Part of a small language model's weights.
Size: 14 layers, width 256, MLP 704 SwiGLU, 14.7M parameters.
Training: a variant of Muon for these matrices, 388M tokens.
MLP neurons of a small language model. Each row is named by its layer, matrix (gate and up: input weights) and neuron, and shows model dimensions 0-255. Each number is 128 + 32 x the weight over its row's rms, rounded and kept within 0 to 255. Numbers have three digits each. A neuron's up and down rows have the sign that makes its largest values positive.
After each neuron's rows, "fires after" lists the tokens most often just before its 100 highest values on Wikipedia text that the model never trained on.

L9.gate469:097046150114107114146119118137144131061107143165132105127097151120118060165154120126134148166166129127101136124142119107127178121138171122123060128143113111123160136181028125094132142167132099089084144110148120089117178169142153123160125083109124115171129134091061113165162191159113162072132154101104149121128137135158123144119107172092142105066183058124095143069151159142133146169086101172130077167073046150086138112158163115148073131095094191147188166147154170077050092192128095136096166084141107166200132128101116110137128108150153106084102096165172133155138145094186153153111121074124134142076138128173130138164153097123132135129110117175155166144138105147060123178143096073119108186092118121105118137128148175139180143180137127088158065130113114168094092140123164
L9.up469:192159178137109085183118185075108158106147105134069129175094089134135137117140127131154099131112195107131152097160160113132091127101115150138084087115074047123192109080174093097128191111154141048128173079105130124114182135149127080126126154128170176150104128088121118132110149119097143155217113132143134130105189144116112148129176090127108148127168132127116156138174127095169139175156094119104120162133129163149199153135162127159161058119108162086198128106085112057092111057134114106093150163133141133140112150068107154143143124106155079170151076136077136122102138146081135099087140084118118112099123109126169122163089109106104125132168098169181126102082160062133159078097143129101156101155105171122163116133144095188106124117080126137145066210143074194151120128135146
fires after: " ", " (", "–", "ak"

L6.gate549:194114149127105125119103093144160116189078128174108120115116119135101128108152144131169081128126113131119136106114149130143102176173159143141114179082120128152169176081108107069158182105079129148085120136186141094099080149152155172161180086109067105171117100110104122128118054120100068141127097138108163138127164127160065143117063076153091098167141086158132149141122073128104086125147130060155090141109144159163142137134130162139100057184127083139161108164080090032116152067159098167137142139148174156092112155101127105078147114124103075122048100134127077115088134090119100183130092139124081133153136158080102132154163134094121170134099131091149119061087118134141071184118129098151134111127154144149099088139150164162160087181107097159112140071094184117078131151054124
L6.up549:182117113150131084136158117109133151073093133165174171175073129089144088170111111135142122128127163122105152143137122125101098118154137141126133151118114104116180144125076122124150188117187195179133093152123166127111152121153086096095108074082135123188117121160120166121111161152130182108131136145142193103129077201149200058021148097111087091136110081101166135085168122107098101140082121109140093116157106129125092136056085098139041127117129084093115208154181138123125145085106121119098194093118146136163143182136180106145173101124173136136119085106159103100117150145089128127104179131124164206158117127122163193134174095112102117115086132132137177202059131146132112105153122124095140128132138181114088111099122180125164142121085159141076100144082133074167097146132120
fires after: " to", " came", " br", ".", " can"

L6.gate351:183072152134113161098115115099095124128076131123110125126108138149143157186091157099095074122102119110133159083120056145074127152101081114145125154083159151170133110073092084230109171093123121194108113106061091122131088135121148102130089099058146156141139144086121174158117125142127112099116071113126158155160147096156180130063094134084122100116129167153109117139084121100135141079097131070091153186129160143153093127112128138182095118123088100201165140063142070127103157107135151130195146117119117123164132125116134108131121090097121119053098091148125069177156186165162150125131066114119140106098127087088176113132166071144149113059051163082144104110055156120096122104128136146172149149164117162114103099052155110179131112116143085086133105159172154132115140104162108
L6.up351:085199104135092119095082156098136115158098067138092149106140115131108068087163096135161132113100125153152101203113133112154133085093132113115155103158145116154120159156099164100114164089144159053214108115156114110140092110048122123133124197158108088123160129154128075099102134115118142131172136113171068122095095085121027116129096128153146098099136121156096138155120174082088148117087108127116109181175108042107139124170118094113043167087134082099103150072154121149173114173095172127142073093155124173096110072169127158152155077107162119193118174149144112094154082120131124120098110068131135203094147126119105153151128169118096088107069146143097155125137098101100156162073141082069177109098144143154131110183147142139140158099123121078110138129096161122115124115119178
fires after: ".", ".\n\n", "==\n", ").", " ==\n"

L8.gate543:106138119162140176052142141152153075163164084139149132123118130178067203101108145064132156171131204120178160148129128062159173087109100098101144126163165126046094098133129127129105113142107098133128089104138110095128129084094099094180139194126137147118101119146110136146075127166111144102137163076102141174157181124151125155177195105111101136164127120133163085120153157142143128166098118114132135102129164125120186178112133161113121130138144173155115116155096156151147053096125083204124092121130127133135184094164126156099180129135188148153127138051142095130150121090029119117139128078167117097129103124154091143164162121144153130097101130192143147139193093101122128192146157080185150098150106091209094210122142141179113123126148152139083136187144080109128121100146113
L8.up543:140157131138177135118085071109134074119131101097109109114023110117120122124072136110112147136075150116108070100142135126181138111118107123125111142132142106085077084085146071075133131148168141097104102099119177140170151146121075081187102101111106093168113142162129151092150098128161062129125121143121164119135174133167138171092151128144141138198105193133105099169168116085150143078179085102096128141061127177127175147059102102158151199178125147168108139119112147147125104112145134126153126085086102112134103156136095155088148135100108079141111142104124153122067106109086123079158177051133114078113089118110104106116133027145074112085097119100189171120183142174145119146113118129065184089171170128161081162125068131132187120129185165112152136109125123131122149064124101
fires after: " ", " the", " of", " $"

L9.gate414:155106121064145109135096105088158174143169118119094080122136152133157177145119160118138100133160106093169136120143166096100181106075156110071086142143172096116095114144077144152055159106168176139145175141162139129102173157134171109090114113129119137161183094089111122116137162120113161082123115138103154165160073053166123153074111123158084146122137082158152160067117179099124146101099132111108050152131147153080127131161176119149067082121080184107165159176149185106121147196109128170182167173068180168169172114163152146104159131121137096140102088124130148150119153094134077137087151150095074182134178125115144124143106121171135117128084039164174117138128144093173128141207105080094124114112121113108200078110149101127107149170134176117162105104104155150184101121128144
L9.up414:164099129189122106122019141098170150165163097148128167120137170116072122088132118100175119047158176157149117111152159069103157141070165102163106188171132108070109112120143080099173088092124122119113133132143192139120193119112163125162155166144129128156122064157133095082123135120167198085174141145085177114119190139112071119080120200150100162130088147116172118075112130142128121177098117114153199138070139114190112136132124129110102161098112123175109148167147103063093119099107116123171141065189112137107118149113112109130139194095092172140122114167093191109113116140118160141149175165122128120119110121134150156102077174075150091138161118152152112156165121092172102112119046132147110103182149121136170080108136155158134121112186113164146057129129120155147119124142125
fires after: " ", " ("

L8.gate59:092163177126084080161147159175129161101061107113181084205135082077106134069096160166111088140117149137189126166110147139129103167084146087160193073090072129130099120122131087108056056165155159143066121142136069123167115073121114173138147113144120110090128103118123147135151105132110139195147170078078132066163159153100118140096163149143164145150099097144150096141088135109177114126175121144069131122141072106139137157064111112140123157131113130118194157123099098107104171178105153065107131166122118094142108160105128137126059119152117132132137168108078094203118122141088072110147124108136135092113116121148076037194111123165115086131111143135163123142134111117092161092137117071105163134154148135160202110095091152143120175146161179087160165152145106127148148091132104
L8.up59:113079125067179136160123080125079108136151161119130064144164091152121107117118140177158081131211084090090173190117155170157193161090151118175154125107175092160165105115111125106098135114095122123090113141168142179166101176109155118146165134146105106144124143100111075128160133109078179100110136149058161173119125135110141083135126164116041164133074111129179143140108109109170156155172165138148062067139166087156148115084087123159135123105155144140119125063155147114151165083124150100119142136158126109129182107054125087082126096151146131202105136040099178131121143119084158136137132118165208162139175142126140135146133060145070157093125147117135138193120164168103136104160179117064123124125119120130138146151121157137164118082138154169160040098102097132135103152121119
fires after: " the", " The", ","

L7.gate427:095127102094129132116077111137126135092114096143082160102102087155199174114123146111155132117140174136095186128137116092162105175130125167111115094156102125063172173102168161120133079207162116109138123148126103160178081164082100063118148139133142153155138135090119106105130157143123129117163130122091122141163141158138092132101172056107124150174161163190168103112130097093106078124094103132106131105139119071115151097097053125087114178183072130180057170118182065145133125111116110074130129149096129131174085059131186093115139079102146137177106207145096159111154113127109085135169110113109122193126119165150127105104119149087129169151065096141092156146087153144175140183118119106129144152157110168131089120124152053086092125137111152139141159141114144071197146194050134
L7.up427:120131090167118189142044126120109171120131155102083127132137163137133164140104153106179135181119161163200135155134166122108101106136116134080175061076091149113144159110129155101141087116153118189129151127103146099160134144184116114116139118138160112175170155171129109122077144109136074179082187183106096120070119146130189106081133123090158147139139143093131088186180115217130113129128108155153117147099128154150094125124111140133094162134061138174128086124095097148148155151130099037142181085108193151115130127150156126097168176106137063085143083133120168132159158143161120188133149112151159081131145159143124101159100101184123181161113177123035122111089161099124069114201137085130157159157108155125135164091081128118122125109149184065137118183145108079086148135127121
fires after: " |", "-", ";", " his", ".", "=="

L6.gate77:147110151139144128131120109107130136084103085069157136189162142149127114167161109179091166157091161096179163070096178166066107133146193159097130146096144128134098146127119104117127148127151163134104114111107114082117209104160146139156139158075137155125114174076117176131104163132104107148128207066096171120087156149094108122158116098122095115067144146137150059106067096112055104079125211110147145106161164128160144144064127177132072169136117130160065097126092116099088187136166044143142035188097150160165133095101087173075106132184126093146145119092156106121081153167112189090166140153107126109105096164156084185127106105178141098138138085103136126100125077127143131121110165148107158169112139135148108130123128148142146106130178105175126099142098125134147127173139174
L6.up77:112126165137141126116118086170105082126109208118118140130161174209119100155072125114207117170174152110126115123136152039190076146120128177089162156074123079144074133169169100110080119183123151085067092106127120125080142128116150124129152061130121153141137124116150173102158115105105171162157126092106096103056099141139111096120088107086056143164089089139099069155140119107086110077129124141156083126161129120154138110183115112138167143155158188127113102139120171076123190143110171130103119119119159123097147145112096082108098143116197105123052130116167097142143148073106172154176137086120134095145154087147058115133096087153040144116111076150173189109146105087135154133105123136113162097126147165151188150138129161131116157152127128138100190135134075167139170096121153
fires after: " |", " the", " The", " ", "-"

L2.gate251:141131109169090149099133087093150141126150097118124105120091171205103213133032131093132097103111100121056154086159124120084095162089159100102119150129108099053097098138062130107134125118138150169144138125092133093133162178135133107108071126096137163086133051119163122119131078117086122104127149126167139048165133144126177060099105084091126140121100143101100109162157154130130113121162145166127156172071144194185164110142136140074125134144104133168139039177068130096117115103160147149064112150195109123161124180165152091138121115097110053154104107163152125124172104124107135134078104171176132105076166191125177144152123104119107154084141133141150094071091169135120154148161159108059092130118129113129105114069133129179096093148105104095100115142126067163106139130145137
L2.up251:058175104113062140073120137112135104061128124109180147096113153210127152097079159097127105120157135098088140113135117131103104096102122108129129115083100078053090133146078161108171161082092186192121095114141131089153122158130166107124084119101139156119107084116134133104159077108126056115131154141190126102181133109166176068120106101090133146159161148121118101115162167150120136120128141091120129206110133167148107142160177154156165155191098195157145137112157074151106147138224090105147151121151147137116137162073161131160158140101116108154093142201120145097162127130161147102143093147137139118058138185126146091177113128085167121100136185092102136048176207156111153147109161114117143100093141098137154089106103130194132109156133168098102144095129097141149115069165082
fires after: ".", "–"

L8.gate93:097139079156154133125118144160137087140075087122163063139108104098156083138189071128119125151114138155163096172134137132200121062166130165143103133091146151114127116115110119148130072068194100098104137115165156131097136108097129101132184142094085090127124106121169134074046159172099078121105136098146132110108118121175122149079126066088202184063138086082139128142062155170098065097116115095104097113121138147078164144146111076108117187183136158137142098092102102153176126133135121202101140147155110170112095111107114116138157147101093093140134136142187115112049157128154119128069167106089149078157141163078139095144086082082136085089104112156126121133164173140164140136189151124122131137069067213187139085133126096113117148124140134114129170115173143093114165113148136
L8.up93:092191085147156171065135095156114147131154136134086126106141129169084153039173111069147138141138149125096116144102169134171189101155079087123097144128125092192097076106157158129113123120117137114133110144180139075156116140133138171141163098087187129135105074112143098122100077128170084149090084128202163081166112141115162098089085118142164108142149094200120113127166097147172118093148115107096121153063120185184164137147138138155104081186142164169114111143095069131142133119170139124112109130098178150125158178132145141171064065140062121092106088076110141150111113071103177137121157098107112125085157167109086070148148145141111077092108130099151150116151149142106143212116081169145074067162120102148092129099152089205129110106139117127149107112107130169146175094140099
fires after: ".", " of", " to"

L3.gate284:124120073085126099187130139134099161140102101156134145103178114188058106126176093156164158098117165058116183060167142121139132078131092164120058158142103104114180157145098168124165154139144132151134147095111187089068105131174091144176163129113145125141106125106133118069112146103110070170120132107153100138040126109108160110158117081158128079139129166143079106119163137161137117151131115163196178164134148156139070192085101120151057170123163122129103135122150111130185136078082144143110133139159117149138078113149164148157095171159135152154132128145050110139077169059124126127170135112204123126143168103104078151121168148114113073122143120141107160134053128098134057101159133105129148143168115105092123068128149114182156109167149104101129147090102071114195140149136186
L3.up284:116136138158136090165100107055167198200145157132166234172174110195138069158195192169161124163132153099113147136134189068085136100132138142147117163136133088155139128143120142097167141108134163130112133096092116143111115133185109160122109119092124118084138127133060156114131119068143110145097152135155151087108105092100179106125143111163160088178173107140121067135174150134136125087163135161163118143122163211096077153119139140181122144192136133127104144147156097169128076110075146134113153106155131154126105100184147091099074156184133099128143128137116121143157111137193172131090193154208185137124165111135133118109169151125134098134134084157114123160095125104123058117095124163161169151145106076084092065149121112200154139155129150110128113159097075112190142163102120
fires after: " to", " of"

L8.gate32:121135119117102155155132129083119125129111087098097131081171066178172137147129111062164173129111140135106153083115135141139113150164062140139166111105071183081078096117100142176163145141144168176161184147103114119056150108151111145126164061122155091114175110126114190048106075172123093116092122094107118212191184161130135081083115174175125110106100120091118135136114093124148146164063137111138130142193191134087102118178113094129126102171120114184090081148119126114110122056189131141156127146106218161116155137151161149082151146156165103128169115111109137099091132107114110203152171124078157146145068144159149137137103119117121096135112112121123137102113086151075134137098070133149105125201126152100174128127112119112126118087132062148117175169207136114140165122123149
L8.up32:108152148134150099128126103087134124156151123120121159121123107148069096125081147105129119142128164053158106140100229120146111118126136176172083136079119076154149100078075081103109079145113155117111145189132104092106149091106095152108105097175174168136091128136127152156153127136100103139099097111149161113095162097139116141108122129166123143123107158110088117133162103185103130096110164177122128105110152173157076103115071130160095190225097109155117143121193214139130134113135116137143104144127195128143130168124133133156134169122128114183173154089125084110215170061131112136099127129191117077108105164107157125135093122073106119141119099119114130149089105096167148068162147159121180086096046083103160071172068140164145117035111126115183128176150174161159088146135100
fires after: " H", " F", "°", " the", " to", " f"

L9.gate340:187161166154119120134126128168143118065150145132120113133207132135131134186194139089090142186157064098140114157148065163051119133066156132151131150148160132120105125109025137166104107177150105111134123163032089137105131151201107133129121159091097051162155164080159163111145134133147122102161092144163148117139149092137148095093116110141121155071133152107155106134175144119110148175105172075148093147148193083118121139126115106112141099133141118126164158158110134133127180092116100185163132126137131077119183140109104170089168079201064073160096096101095109114132125120129145212101130137125112193139125130156101130133109122150140092142106134176148186126186115157101133058168102119131167168113114136140102156128112168143168190150129079153095155146139152160095061108162140
L9.up340:131131176103132103149128131114086131124069213132068106112087130125114115099092132217184143116116162175102119087132139180144122113125149125169097132037131152114165193137081072080106094131151092125110094167136154116152128132134158140078067120089108159184153136099159168142122123137079142148141103100153179146023086115129101162081105171124101123183048137061161109106164128124073168194159096092149147130150097168077094124111120138123070149172131171154103112117129150075169098089164137165174091135114130134134114125135141097073107109120132154170132164151147200108138215116126090112165137130109152106136154171151075124138123121170090137170110127147126125163143077132084093171154122128182119094161167125154089089106126116118119121107138142109168072164140131154129117066134071
fires after: " the", " The"

L6.gate450:114113120081088110106131137075098173082057163111101161112107124119182144057084138120169076125112124109134100139117098135171098085156152095044178154142062196162163156136091166123069154153159125139124134116142158093163170147156086123168123132091125114097107170174091137117133126126134162117129121133082106169090166137155097118129104158072120217123173154134183112125079087077121089099123146108121171113109113125088120143066173145147157158120140094168165109103039136145185125193100114134188085114088074163149102119092132094162117080106131096136105128123123096135060188105079117114067136106123131163125121169117117096196150135093065146083081183101102141160132143083123152155161125136149121141120176076081121154147088140128115090145170163152137139127132060099140153127159101
L6.up450:144099082157110127179071125080097153066052110156091084106153122148190157143168064150127113110126147072099146120091124169169050102108095164098139146108090178104132116131129184113133134141161116141136118073110131109133167149140066146121117183143078096111137156104126083191137159125157081102142124106094113095143195114080185098101118128102154148134109134094101082204188114119089142100087136092135113120173111131154068152113155066161111143123082071118132141088167157128096108125063110111133150154160126124139069114117077172138087117127168103112197120189078196134114127087046143127158098098086141156100086125136177104176108075106118111147153133095114180152097151107111184111126115121126145101154143084096085084173140085094148118154118189124146135116176129134157139158146081
fires after: " the", " |", "|", ";", "):", "ox"

L11.gate162:133041150150152071157172150126131092206141151154134113143118129127103126110113080088083157136104143119155127114189081131131141116128073105130119110144203096133174099107148065080119157103152175129134090141140125153144091139141155167138114136126172120059157199146035140136114155146145174096143151123133164119123105056192101178136112159117150134086142111141113146142131137180089158134114198089136150135091161116125165116147146090151131081187094204125122110154110125128097104097161168081095108142158154120172183149093127135104123155128110129109138130178144142152173094099131064148112118097140205157133102172157124144111204127119097123110082097148151136126105134147089105138101113167091107101130215211103149116155173134154131157066123116110142165138154115077110118247093123
L11.up162:103061134143134120145138123168124098109104094097124119120183112115167148114143119114085159137097138080145112104131131144170124110124111214099160081129073087116159138127119079072130149134140173098181112180159060125110197169122094144133137114152133148158081097151103127074140112097131118083075087139131142173101150081181106131080137214118086114162193108161096148120155111182130162228116119059142120163055157115117111098106137137178107062142093169121130093103106108100069065134094160074198090154122170145128154047134116097151142099136117076136163138143145135148116101092144075161140057126157109143155125120148125082085148108113043133137108091184089157102131142151155130094128127119145107121112183172108153160148112112085130184147148098120177140123135138137157086147169103
fires after: " ", "|", " |", "–"

L8.gate425:099172141143071116203133141116123096128114128173129107123161092159098195143097155149163143083151138083121121168163154140170150093073104131140136113081095180149137143070131141166099066194127107159228101166122150123099156128109082164138117097130174186114071124128130107127149091185096223178079152092109140046083135123150127115140146165088137083087097076143134120173146120126130115122124154105096047102182135079138084097115115089129144166138124154126109130126098162112180111142119119107144156126045083117064102071114121135153123111149064093166118125119133120167128179147167124117102106070121117073146133134198069098115127153116134121126144127153161146025135138117101106107155176158118146138134124171131095140139148097092102119135099108128197150142062122160105147114167140
L8.up425:118084139049058106155179134077118090141150133148149143157113097134132128121164099182165114044219075088126122133134140119156129151129115154157146144100137090157122112098118192150076140131132086159170139174163117091133086104123111168124102097155117220097114108129144095075120086127106159159171126157057146116139177101153172121108111172207097137104108109124128177160100143078169128121107150156093160120195149106106079120074094127104139154180140190190111123116071178096157174185164097082088053114124140119132131110060137116113139119125091076088125108121135111140139152171127159188154131095188160100104083103127060111118144132104081106144139101104124152111113138115106118109072187131143160126163125161101147152184105069151161165135131162160127139133097087114136138077124117
fires after: " the", " The", ","

L7.gate609:104150118179108136121079137144080161135070148079105082112186100106113119114113138128127131149158146115168138173116104130134086079068147146155111121116118133038167124111057102142153155064115159144083122120163119117163099126060160100103158159178135111150197177111110171106158113172126143150164111144119162088064144153066142131118109173073122160104073160095147147125164093140108184168157143087138211120167119132085123158159121092160125127148151145082114132106154164163109113083107130145129150072097135096135101157135164097074074123052092134154144125114101142113089095153063156120081159102102112148151166131130126078144143109135133134121091131162199119198129105132076129120117132133093155140168097077150175118203108151180075174072110127125125126153117066135120139075040099
L7.up609:108115131145131137101131162082149165150189225133127105203142113144105090176107090148129132189171166148138122082163116202125165120059144168119144102096089126138159099095083110114137143103083076148166110173160144126187121129142166090124093086123167125172150111164131124060107129179183128102152141112117175130119135113108121125116130190098062070104077147104081126116133156113085127101089105155173149103104100162127099082153153085142121147161189121140044114124136140092125136106167122083124073138158109181120129111143156086137131135145079156156174122090108124163190107061155190110098118132158170131159102120146109112117096121133110130142119145220101130107102136139109075091119132125142087168152097108184163140183143156189146193202076162128105122124093067108109149090124137
fires after: " United", "F", "H", " CA", " the"

L7.gate512:118152113160132157136072166143140105098088142112070074107119121159132122154116117113146107146136153164160094160124155144117122134099113106165130067152164204123074178115047125091171110128164176142155138136157146132094120166207106101120143141104082120107096137169148148097131122111110145135079121109172126152132090140130125086157165135087159096113135176098102074135142144111089179175099125117150128071153124161156135115099119126148115113157076146122196111155196135142093129099104161149066095090174145164104067180122186139139143118154048088186142129157146075113055116098155097115130097103112173102052068100153186175173118172134140131119134167152124108095180181183120101180123146087158116107170154110186172149105080157103105147111169101036129158103106160105143130150137187
L7.up512:147157132146100173094096142113103079120184139095119138093130127083122201097099064088122159041129109159202142168118143158168179084068105074126114098196166189084106127117141124124153135091127140123117094177145075065068198140103183149142138135118129181177084108157139093095094152106174144102124104119113078076127114106115141158136156189135104146146171164152156108140151144131101158093124075098108089142135125114134160112139123077196094135067128116125154117108119098132110167095139105119132190119060136150120134103083151090092164093146094146160138081160134123156136113152095147120123094118054099107115098147097147111140149129173167128152163127161138102084191068179153096084166124093183132120099149220119121098156153095159180130127129180119091159161081120107102099104105145
fires after: ".", " as", ",", " the"

L3.gate237:152175131090071146096100091066148083150125145147077136147127175153081142149179150120128118121114120118094110125098159076069109101126099207128145075132118143097091145132158140085101063075161149148189139107209140104118113122148160182176064106123151175168113138117137159158180197079072172121159120150192091113110101140149199127092147126134093153126097158115089164151136118160140154064120140123087087140119124152165123117146095111131121105157143190179133143136171088143101130121093075144129124131135182102158123116114162091122052139089180093049066150116174118091171145181150109157154082107066077151083167144148130131157135115144137093142124104121132177157143124077146165110113139121123145126155137100133108086110151062099104073132137180104128081210126144156140144165104103
L3.up237:164182090127095167086086056114170131156139088127146150112145164171146111054100128180091094065077159158164093122077129085127147084092158162143168118127133092125094114148072090104102167091156078092094113193162152156128133130146144141176102094170166164110127167180160118144166120113157104087103147176186123074119098068116160129143125141115126128123133119097097086100125152193119108177124143170149155171121127103170155107168157116087125127143156080129096181110160141091093081139157066128177184180122114165175115083151111128093113161135184150118123108168106148135169132165136112153131127157127192141100154182179173131132135125162152136129096106175123120145110092100094130174079154122164085153149131194156091097137180122135101111095050097158098207121127140080130192094121156
fires after: ".", " and", " has", ").", ","

L7.gate96:141131126148139103162145117124197138140113116006117188098093076101196147168118191120132130143119143155114186122083142076134179063096167104123091130147146119157112134106091092126114154108125190165094195071120094066133083143138174161108105108137124074145115132164185109146108130043106115116153131105111142150154089127100159080071145139106123110108135150124062138139125130187108146122168067123150120116125110176149136101158125091089098126131076114130136166126126124134162174055103079082113202110119093152070087145047101116143101132166133136113163163126087124167047155075077097123141102114108148154107074129113125127110116093133094089111101137132094095121107147185156095154125115138166139096095038122143110117140067129049129150122153109110142149081127116107113124101122146
L7.up96:116104161163086128081176127087165078135131101143117129191121118174149109111153065106116175124155139117084117129118164120111169174163086084146155167133125161144169173128123111144101131113154146168104121107143154076152122154081133143127179104080128086071124153103148120127150117136129110150143094188154144147144132131156115111095067089133162106101102101135112140079157083146137145129113183146147142209105118101132109106156095132121119142066082126142115187093108059169208131145113113131087053179145179157159096136139144131184109150151187154140122088080090082123075131111105128136163134192139169147098121097129136172118145144160123142208083089070103084108116140170086104157118120112116150083136079149103221109090170150142065170130158145088123067108151106151133113156176235
fires after: "===\n\n", ",", ".", "-", " ==\n\n", "\n"

L6.gate44:102093070055078142091072121117127117147095077098088073147089139105098181120167086098141122168135186146192151140105125208112066087167129064099088168132132154123163066128094128102115143124112148127090108111130119119137158099124164167152116117107142137116114146120156143091094172114140119128125137158105101164178044092129111072081146122143138139125148182106160127144077114163061091091108103088124109142108183168150168111111130089120128085136089065164149109133066111177133080053157113183100128108112140151163161145131117145096123030089152179139059111131144100158130106130121149175128124129140111137086104101131097167137175090110089094101121148103111133117143111162120132103107106140101099127093123167163160090181068102102093163053152088131199071087178148128115132152138110
L6.up44:139157098144099109152140099123130149097103082183105147191169099163156151064093107118158139138033115170129153074113141084103134101109167113099134123134175088163138108164116114072125099125189074135147131152106124184172142150138179165141140163126106118126117129096186135180145127123127142143108105136143094167103059144127164171112153143146174128146164142090106129053072152112142155121111100087105130203090095098094179066181112124065134146089116133134158188140116149190118174110133042139112148143144126135154140157118178106108148094159144129122097088117126113165193082149119142112196107090159112119066205101129140154151200153117146071177081178074113160169089155143134107140134143071159139129072069107107111123145138119134121088157118116094121069128171103149102086103149088
fires after: ".", "===\n\n"

L6.gate257:210199102085134126122127137183165139063116083150168137194184083176177184103118104137153144145152155125164115066059154100044161114106076059094146096151080170152088095167108120165090132125164163139102119101114166095116151091156049145145155149128067206113140087135131090128117141088126134059132122130115136192121134125087108134143162157139172140152129118090086113127116167133103150111160148152130135096140111138146147091125190094166138129095128148113132100100142094100122110129120085152113132121075098100088164099140162167092146172136081092165161129160066149201117133114145131189091169127141119161175145101152131102131160150155141214092089121163135163100072127100100165096135158134096093161122122089184102168146142156105154097094103141141165114127140074163154102121151166
L6.up257:137064139118117095095126127173115153054142154125131180085170136079164143115097120118143124123129145128157111082148104166176197154145095132164150117130143058108169113157146140117121122111078133102083171115099155140110143046100074157141102122126119110196101099045137161129092179116175121088178180149115123163056159115103114155146089138126129097085153137124139163135131146135119160183153210137131212183150113094090161084104159150064138136149153112155094079104129099132138158127129183176160130113109113143122137097132118118154197129123144150124139105117191104186177163142132102184136144083164101115160164160154160127147128131147138088174140079098103154179162144108114079107161049067138075100137099145168094098153142145121105139102127066090078128168104139131077183101127069
fires after: " |", "|", " by", " the", ":", "-"

L6.gate240:104146087155132084109156074110149100142098155125167135082132116091094076136129206096108115164172160201146148118078147157096103134208188114200154120108192145115164125150108118128123138094124159175137157148121127101091141100051138136114121099126144148145143074136101126156102128127077165120104146139166161118116163156086158100107117087138182110162114109171077088102116157146100099148160163173145098134174171139109060145062134175150116129104172131089136172176152119199188114102105129161124220125192170164071123100168161153121152168132154146170152143135128106129102205095100174145152133139115094106114136158169067141131111086113091158097140151101089152144106097158136111123147158140114169110132118127096090074180190172158133151115195077119123172122083127160091087091156132
L6.up240:154133093125116093191142122076087139181091089136141107084108120115162089156146109069115173159148117150149128187149102113129054118142105168193127159163193169126119185095151155105184124157118157120137114123085112183121162092128179070103125091090083125122135165174131122153166128067141145133139150098125174118163143165114136127144104200135110090110162141109159058080187174142132153104115198123114118150145107111165166090126142113213074215129071106148143119152144156124163087123111135111110121091193150153157172131117100148098132170124148115105160144123127043113113122125178152115079136077092095172111170158052117176133065095118120165131148093135147131096134103164146084140137105121101176173144143131089099135140102092092103093106163114095168083110075089107067090146132138
fires after: " to", "We", "ve", "ot", " It", " Do"

L7.gate632:089076072148141150081105116172158131170162090158122130067164131147092167126151100116135160207151144079142070120103107145093058061153068152080096138174112160074144139116073157075069135101101139157125114125081133123103059137084045108147111154109116107147156096165071047116097077130098124105113142149103161123107104114152127133098117165151125091124126109132106140134163079142155136181077105088137159103133106087161163112131084076117136103126133160135151153132082133080160115157156118109160141140102133120168151115099096142106170172173143122129166121156146139072098176103101177163082129163080066171151113066142135140131148108117168116146054110087168118159094172137209117107106153106150188107111113161145103177113203186130111102113129119125158155168156091175140146123097108
L7.up632:140091127094081128102144132162103141151145097118102147148141157151090086146106114104137129136081188115127136087150107105123145101129061198163178058112076131167142078095104083073115104200163117164090123136172071152137192096076120085141114120108103105146157119089157122154116154162082114111133107101140117098078131152151135124138101142151133160125050079124148128141101112172157122126121125127132181155199191135136080098132100113130106114132092139111080114127156071155129118085127099146190082143077133183140146117129121127113092067243152194138145115172111092194186143124149164101096116070099076185095129162149107092166147141157073142136164086100128141117090092131110109126170146084174131104123083065180123116128105116094080160143119081159127137152144148151104146142117040
fires after: " the", " a", " |", " The", ";"

L6.gate473:095207065155138054206134039165122185191116130161158141121132102162089084180175127194148128138087201163093169130138142151185105106144107163105145168126128083155154124119089149160116105197151127180114124092091066125140141115107140140076138063099074093151125097087132131140130073071119108107207134136175140159151122153140151104137109078170147134168151099160138118095166144177088083120107166169121149116113176174164097165108077138093104092132132157124134115184165156132172090098093141063108116143224145100113121133154164118130168167087132123142128175186110132129127158087105104148112128144151101123105118122126125116116131136132109109120194156071149167133112110169169147128159118128186097132105099126132111088116125100176194144114085107094127108139114098149118146098082148
L6.up473:176135144099123148099085056094105155105137126128118142098099086172141129166112155079109142143173056068175145121102131111082089126146134157084140167157153155089194143116188216128122133120144170118157164094144125110142116111140099140161150120130134047081138146084122140068132161144131132183102139192192154106108140113103124196126133132200150131147153156127165121081098138137092095095067124128113119171187093160145140156181112178108116106093124115120153176133132111093160110147098094078116185148176136201115020090119164102163167161145129125094112109099128155147150145105088120093083134137161146118165108132124099129133100117085169100129098119175141125074087126168107159154115122139188120121121164132114139147122061150093143126208065090148134124130168144206139089147183164
fires after: " to", " can"